config = dict(
    d_model=384,
    n_head=4,
    n_kv_head=4,
    vocab_size=2048,
    norm_eps=1e-06,
    qk_norm=False,
    tie_embeddings=True,
    init_std_o=0.00495,
    decay_shape='linear',
    doc_mask=True,
)
MLP neurons of a small language model. Each row is named by its layer, matrix (up: input weights; down: output weights) and neuron, and shows model dimensions 16-111. Each number is 128 + 24 x the weight over its row's rms, rounded and kept within 0 to 255. Numbers have three digits each.
After each neuron's rows, "fires in" lists the words (lower case) most often at its 100 highest values on Wikipedia text that the model never trained on.

L7.up1372:166137173159135099102114139159138083107151101119161098114118167134125125146151137141120152118109177132126095118164153169136123133141141142112088154099124131118144171127120118126129150113163097154122076114142109128146131122160146124122117151138097118175119200110104131133152154133129131122
L7.down1372:122140105168134121124140101110125117147143097091102103136150153130068118145095180118164124104107152172146129079148101120135171153122085127130139116169122075144077091093153094145098127172161143125115111169118144125106113154103124131144124111141145129112151104119154120088084115120127122100
fires in: "an", "launched"

L5.up867:179146139095134126130128125137104129123087149090100085174105142149098112136146201083129104127115092152101129115134065150115128133109119134125161134118118147112106094125136117128146138134134131126186121168079143092123106131150160124117121130139137149160109138081145131118146160160163138083
L5.down867:153169113108143150119108136148170151137131147153110161134151148118191115129118142113117080146114111082140149150120158134120149113105144114088150139144086141138126129092085131123132095112116135166121129109137116139150102141110102121114121132165142134085150167102114090128101083113111129141
fires in: "one", "as", "for", "two", "member", "each"

L7.up538:121135096111106105132098178140113161145122085051162143171145140143168123139151117140152118143123131152143144104060126134124102111177157131129115124130137130114121134114112129140123121115162084135120162143064103137153142098137122135111124122126093138118126118145131141121108125126130156147
L7.down538:134136153140148118112119091172150123137119169157096145164166109091121152130104071125121112150138134174168128153122117149126119129105121107143162088097109155130152123151141107111150082115129182116128102096140097108135109160113127108136142157141109178123124156115081137150105137097157138111
fires in: "of", "he", "she"

L5.up193:131136175115141121104092117170099132097122163140094094110118165106160125122156109089099111123120157135155164106123112107125112073171100107141131137133116103087107142149141122127130104167143097144125105139121130079118162137141122116126090119142114111160139146110160161144132117095149128099
L5.down193:131102126106163134158103105084137122090120128145122141188124128133144167109146158146110179122134118163172097083125125158128118159116201079137143147135103110171159144143161118139132144108090134124089103102151085130121096128094112104173144151124140128110103140151090146108136095118144137145
fires in: "the", "they", "these"

L7.up1356:132115180137119059111094115166109139133179097154126129166138175126127154101091061102089134147122123140138131094113154092137103076147130128156165149144157114098105127143138128119137114130166103135118135144101149071089106137109113103121090170125137123143187132121143158094126164155112149153
L7.down1356:136157175103186093177105135136146128100124141129180127154134124104112134140111141137126104140128100153171152136120122111158080113097150125148156139118123111171114116121156127114129103132138164148105124123083134114140113105134163106126152127102045124137102115135069099107141151152158133098
fires in: "in", "after", "he"

L4.up1082:171128161124155160128130148161111114159159126132128107174134131129143132116099130187119196121161144170103101123098123117150149147126104178135114123132144107137123089113122127134065114133162131112078113099179130078117107119129161113138128083152115150116135086134134108128095139180127122109
L4.down1082:104110136142174168122151127118115143135103078148113139083106099172126111109126118122122142132138125187117124118118136109128084102176102132137179154147126098101121131110103118114109164137135114144142122133119151150149178129119114115134132127163116122144104133107129125098182137109111125131
fires in: "an", "any", "protein"

L5.up978:139136114110110105131107137167076138123139146129153095116127136178146130176156113116080113113135110105125098120108112102133130107110105151149155143099160143099149135142142105131116120094154106139128124138093124126113087113153166119080111143129160139145125159098117132126141158183085097175
L5.down978:104106183120153142111138150131131098124149146163132137129081129151144135103127128160121069121112124116150134093087143079096137128114156136131137074163156111103113120190076134118110132121094134144120084134128096099153070176115105153083126098134112130121110130129139118100111106136128155135
fires in: "on", "a", "once"

L5.up80:097120199124096093144139136171117115140131117103122161151131160097138139107117092175129108145151093144107120097131110126126118095082173139149130142103090118156159122142148122132140122162125124120111093108126136123115118104132095142105160138125163121160161120145126122103103104103160123149
L5.down80:091124145141159138116106112057105099104137118125117127118110143181134108181115167116112117128156166155138145093114156129129093138084148139144138142169105132141112154117133122147128135124173172100143137157111186161161130167105107091135101093147129112127145176172106118106157137123134153147
fires in: "of", "incumbent", "guitarist"

L7.up1006:143116154192155129071131169149145096141129124139127097113151110130135151133138152139106123117133129132096106129127174138165139114105116144167137110112110155138151115154133137126149183161140119145104114147124109148105112145103092116092104118139118126131125136136067131145129104138161129101
L7.down1006:131106096077086149143103083141089137125108094077149157147156156154150111123137134102143136137123132198135129077140097138103117144165140121125119157116143117080091118089133137136083121121157130131109150124122132125156146123117122131112098125098148120105102077094131138107163148104126104139
fires in: "an", "angeles", "any"

L7.up1484:125133161133119120108130161131142109134124139080152133129116123142121114127108121154122159128100131127117151154142115112102121118151152138132141138121145133110158096134135136120129138105163101139178149112118160102126112096149107146140140133105101157148127134123111166119112156167148111131
L7.down1484:129124190154137130139116101129120076121148166136106101135114149120130129096116079123092131140108145141120099059174142147145127175123113124130165135165136142179125137094134109165105095164126117123121150181117116133143154149128124153120144145102141102110119097168150164107111164107173137117
fires in: "it", "he", "to"

L2.up584:144135075128158080121149122105108131132139149158128104117121147132092125109137115133158171115113102126152116161127141146095106131122073109145109113109144139119140138106147132134187172106158126149107136181148124099127119133163102094143137166111138107141151138140109125107115148214141109112
L2.down584:111118123111174103099117114156119102082130162150171101158119141123120137115088141118148102109158139081135141139098112095101103107185123130140135123158151109174109138152158149119177148138111110170111114141135116062132121147157122138138129112116118086107160143130094113128117116173164123105
fires in: "each", "km", "match", "south", "season", "matches"

L7.up1142:131129113111122155109129170183082137116150146137105110140170166144183146128122121148110142115138120123149104136123136141111135125119163149148138130134131138104131136105100137132149149149125140142118165181138121111082131119069127148175127122081109125138152159093130153138098106087124109173
L7.down1142:071146144118136150115119126116136127176162115093103111148165081115128084165118102149118119137104131101113158104112126075126135104153130154099139123184198165129124125099132163148122121144123129110119138041138110098112106140108135136118170102127133073139140091119161144110133147149133107122
fires in: "a", "s", "the"

L7.up866:158144172132138103158068140084129144125123112108110115130123151106108129120114164164117129168092131128146100130126133083133126126148159128128169118109110113105137133165098099118115103139122126109174086093133104112161142098148124118092098119136127059124126136111148095086113097118147128147
L7.down866:094144143098125114133181130144110089114122127126153082129149075122120129153141119095131183099127067084081124148154100119135127131149143143120163125155154099152152148136181081124143170109127116133131115109116124107163133145108067161125156141121110137127167130120084149103109102140149123121
fires in: "of", "further", "to", "completed", "revolution"

L2.up89:130110115147092129155098085139130095142134171105148068126123144130138118076140177115130112115133116140137130169120107119091127128135122096155118141114175154079098113122070161083116126093161091145159125144135109171119111140124149121124130127113118113111142158135124111152119132172113145098
L2.down89:153143123140086140130104188106122126116082138133152113143115150162130144126162117120064124129117096143151141128088115091067117138152122152172145165144145174112103118167144141119115116109169130133140108096097110129120133100157121151166111166195130125168147085101183151164133134130121134119
fires in: "the", "his", "this", "one", "each"

L5.up272:164142157131150100126108126140092114127166159083151119154097140144189110052172132157128108120156144102153121181190128140155098122140088119122135118110087128129116139136097120077149114117112088107131130130140107137103084167127140141118145108123107139139125163129136125091096082147129149134
L5.down272:081143136129159153136182138133099123141120151089171189112153104136140136114177140125112054171104112149094118107094128145157120138129130131098144114152093139136144145162124137163159083104119126104113095104110151094095113135072154118101115132162125127132122135090090147123105121130160122132
fires in: "two", "several", "a", "three"

L2.up1112:179107154106131092134127175115143091135140125140133123108132145106086170091132124139140115116115134137107175142139111179155122118179130116144142127063158091140132163099167102129142126096169127146105138121118110149122140136162140129151112135142099111138167108156122136167126101121177110144
L2.down1112:167133140124132094141113187102099090082160090160128150131103126093110156126139131139177117134125103117116155125117110136150107111137107134131142108116129078124104161148152136135133143113132116126130180120105142148116152149183145163100164120157130123120182104152154118133124143086143076137
fires in: "well", "it", "long"

L2.up426:133105109103143081145167136136136123158142169109147104144132138136186187116101143119096108186121114122145079108102151139135116103169142118144093119143145124102104104149138096153107144117112151128171137156144159135087163097140125130121117162077106096130113125128107159130090103170107086152
L2.down426:126122169146099133085130135151132150149186121136132148138123100109098119117136109133121137098117156139111129106134070145122157125162118185138136127144118132138140139115147141174114137095098102139147184093120073135103135182137133170121101124145098090128133158121103173099151112166130154082
fires in: "him", "he", "himself", "american"

L4.up651:143143128123103122138116110135136148129118148111111174161139147158124126140128141103154114117104063127126143122147130106089087155176147102145115126130119100107126157172173107122178159082139124156132128146096106107112136119145112111137089160161162082150159173100115146128180110092171141147
L4.down651:156108140115183092112129085138123119106147179154137130107127103137159111182147126133116095106143084151139120132121159152187128125130138074118154107164134109125131121136123109168161146116103106108126109129127073085104144113170108077116119103086077126154137087138111140090132086116141141098
fires in: "who", "which", "after", "what", "time", "gold"

L5.up731:110138156152112137117141110125192168113099152104116112176139122113125148138078142148127144129127163152143137110161108100122120087168134101149132155107156072106127106118110124141141168148106112141109108116133095152096135078141140108106134129098162113116177112126122114123144132140139123136
L5.down731:140112115143118134138164120149120132147120112112097151065129129120134124173116067134135122124107107098110140129107135135129138121158132114099138128108119156127082125169122154134110105121164132125153191128128137136144113165125086140120133121121172122156132127126159153128162163110141159136
fires in: "as", "who", "that", "her", "she", "per"

L4.up175:178133167139089116085101172158111098133133111114090070168110141136136123148209127101127112139118137148127168089143113129149123137132119106120126149130143136074123135117108108157122139066144134135115109130077156130107097165121149146117129136149101113141110141085141115105110134120079128108
L4.down175:055102166143090148161112140112145078118147127110117110125181124186104147140142104150135122130170152099125140115122094119124166138149146133138170148092168122125074128102105132154115123127103130111079119128146160124124133088135120114138124161128098112092147116173139100155158146091128107145
fires in: "two", "three", "five", "four", "six"

L5.up1069:155106172112125082111103130159147113102131093147152163113164143138140127120131112155131130110107158137102146133127128130151145150124114102148140108115125100124162154094140126127104112160158140151132111145157149109120127098133134144133129129120105109146141172124164139126152144106135110111
L5.down1069:106150129130130137138111135093124137147155136128133091105090117117120092118124153130114113173111111110158126117107109148091142101138136128154135131126091145111132134162134128135093118143139076158102143147153174154152127153104115120123116089116133130118121161156089165139170198121151145103
fires in: "of"

L5.up840:139135124165140115072131155152107097100138108152142133133110140121141177109148136132119152100100104121148139128121112109153116127192122128143081132108142129102122136148110107132112139133168133110108114154131144087128119119144109169121145148131126129158124145124157116150175134097115112108
L5.down840:140143169123141090160113129090137115082083142113140095120134151177156125124138133166126109151197104117139133128121111133125112131116106115134146105151088144145109134148095107126148150117154089146166123145112131133115111169104135101105126178148158186146160108138160137109094164137098077132
fires in: "the", "former", "current", "new", "own", "director"

L2.up1253:137129141140084121168094150082126111143119103082155148143128168140130109091088123099153170139102106157144104108108125123102121137186096117196132162091128140087147095116097078088182131136140135160139141147149136074134105133130140127091097166127104132149115116114128126151109084101118151175
L2.down1253:125120146143071130147132164159102132113166165129109105133129097129117142140104114197119119144122106123140152110103103132140115103122101176143130114116132125143102094107117130107150151114090079167137107117114176152108120148132095173078099128136131103134138126128120112111109122109078149132
fires in: "and", "of", "from", "st", "to"

L5.up1130:156163125121143159164135159199127139131102174149125159156113127157168114130124108147128150081070125113170176126115083140131130115165105109117133133114148098105108095133129117122161152177131106128130124142110050101102124151127121083111121111165100132123136129115117170128177126153106117123
L5.down1130:143131185102098115125142187110145160145079096130138131154114059090150109142104135157124170121155130103147171108102146146079158112093144133134136154142140140144133146123165124096115103110142105111139127204131158152127129125186170137147135132097145148125100161104131110124139120133133109118
fires in: "he", "that", "she"

L5.up398:088127139080080130111142139127143112111150133135144114133117143130113148148141120128074138124162186157106131182165165144133146099141163125152108136106108109067140121094159091130106114166147143142138132114119174117096174064113107124126153123104110100174140134138163107147156103126142118133
L5.down398:137114117090088152118148148098144151098101143121127120112138153120120087114129153155160179178065114144139138145094104133110138108164134148118109162137109088121108150129130110110136128078093111147106138151121130132149117127182120127142129120086119140118135114152093117129126136143123143127
fires in: "be", "make", "taken"

L5.up606:100122115094114110084149117136145095144147157125126126103140156124104113134103107100111103117131157144145115136113092142160131121132117155125108110106114073114127166150151076122074131105129119153112182146110146102120142143176112163164133134129170149142182156144151125165102122130107136115
L5.down606:137136121118209129111167087113172153099114128103116120110145072094090174151167116137125165085131166089108116103122134113124117105111146145095145127112143126152140123127142143142134117170073136130137113129110145111112125127072132115153163171121105117107144144175118090113144140127138139132
fires in: "it", "spain", "its"

L4.up1416:086167114092110134091120101100115138073118146164126108111119126136133086141116086135140163139126152150144145127101174138145198125160135145135135122109128116135117149150125147136094144163187133159150102079132145144159137137154126138160136103105108148167139140126111156090134159115114124108
L4.down1416:103106117151112143174173093146118116130141078076140128154168073125125118090098144118135159186120113155122137096128091152185110118151122099100111143136123117095121121106156173140080111100133123098146119135154097136116106133117134117123125166127118111137116101141154143127121135119101107133
fires in: "be", "is", "was", "mathrm", "are", "has"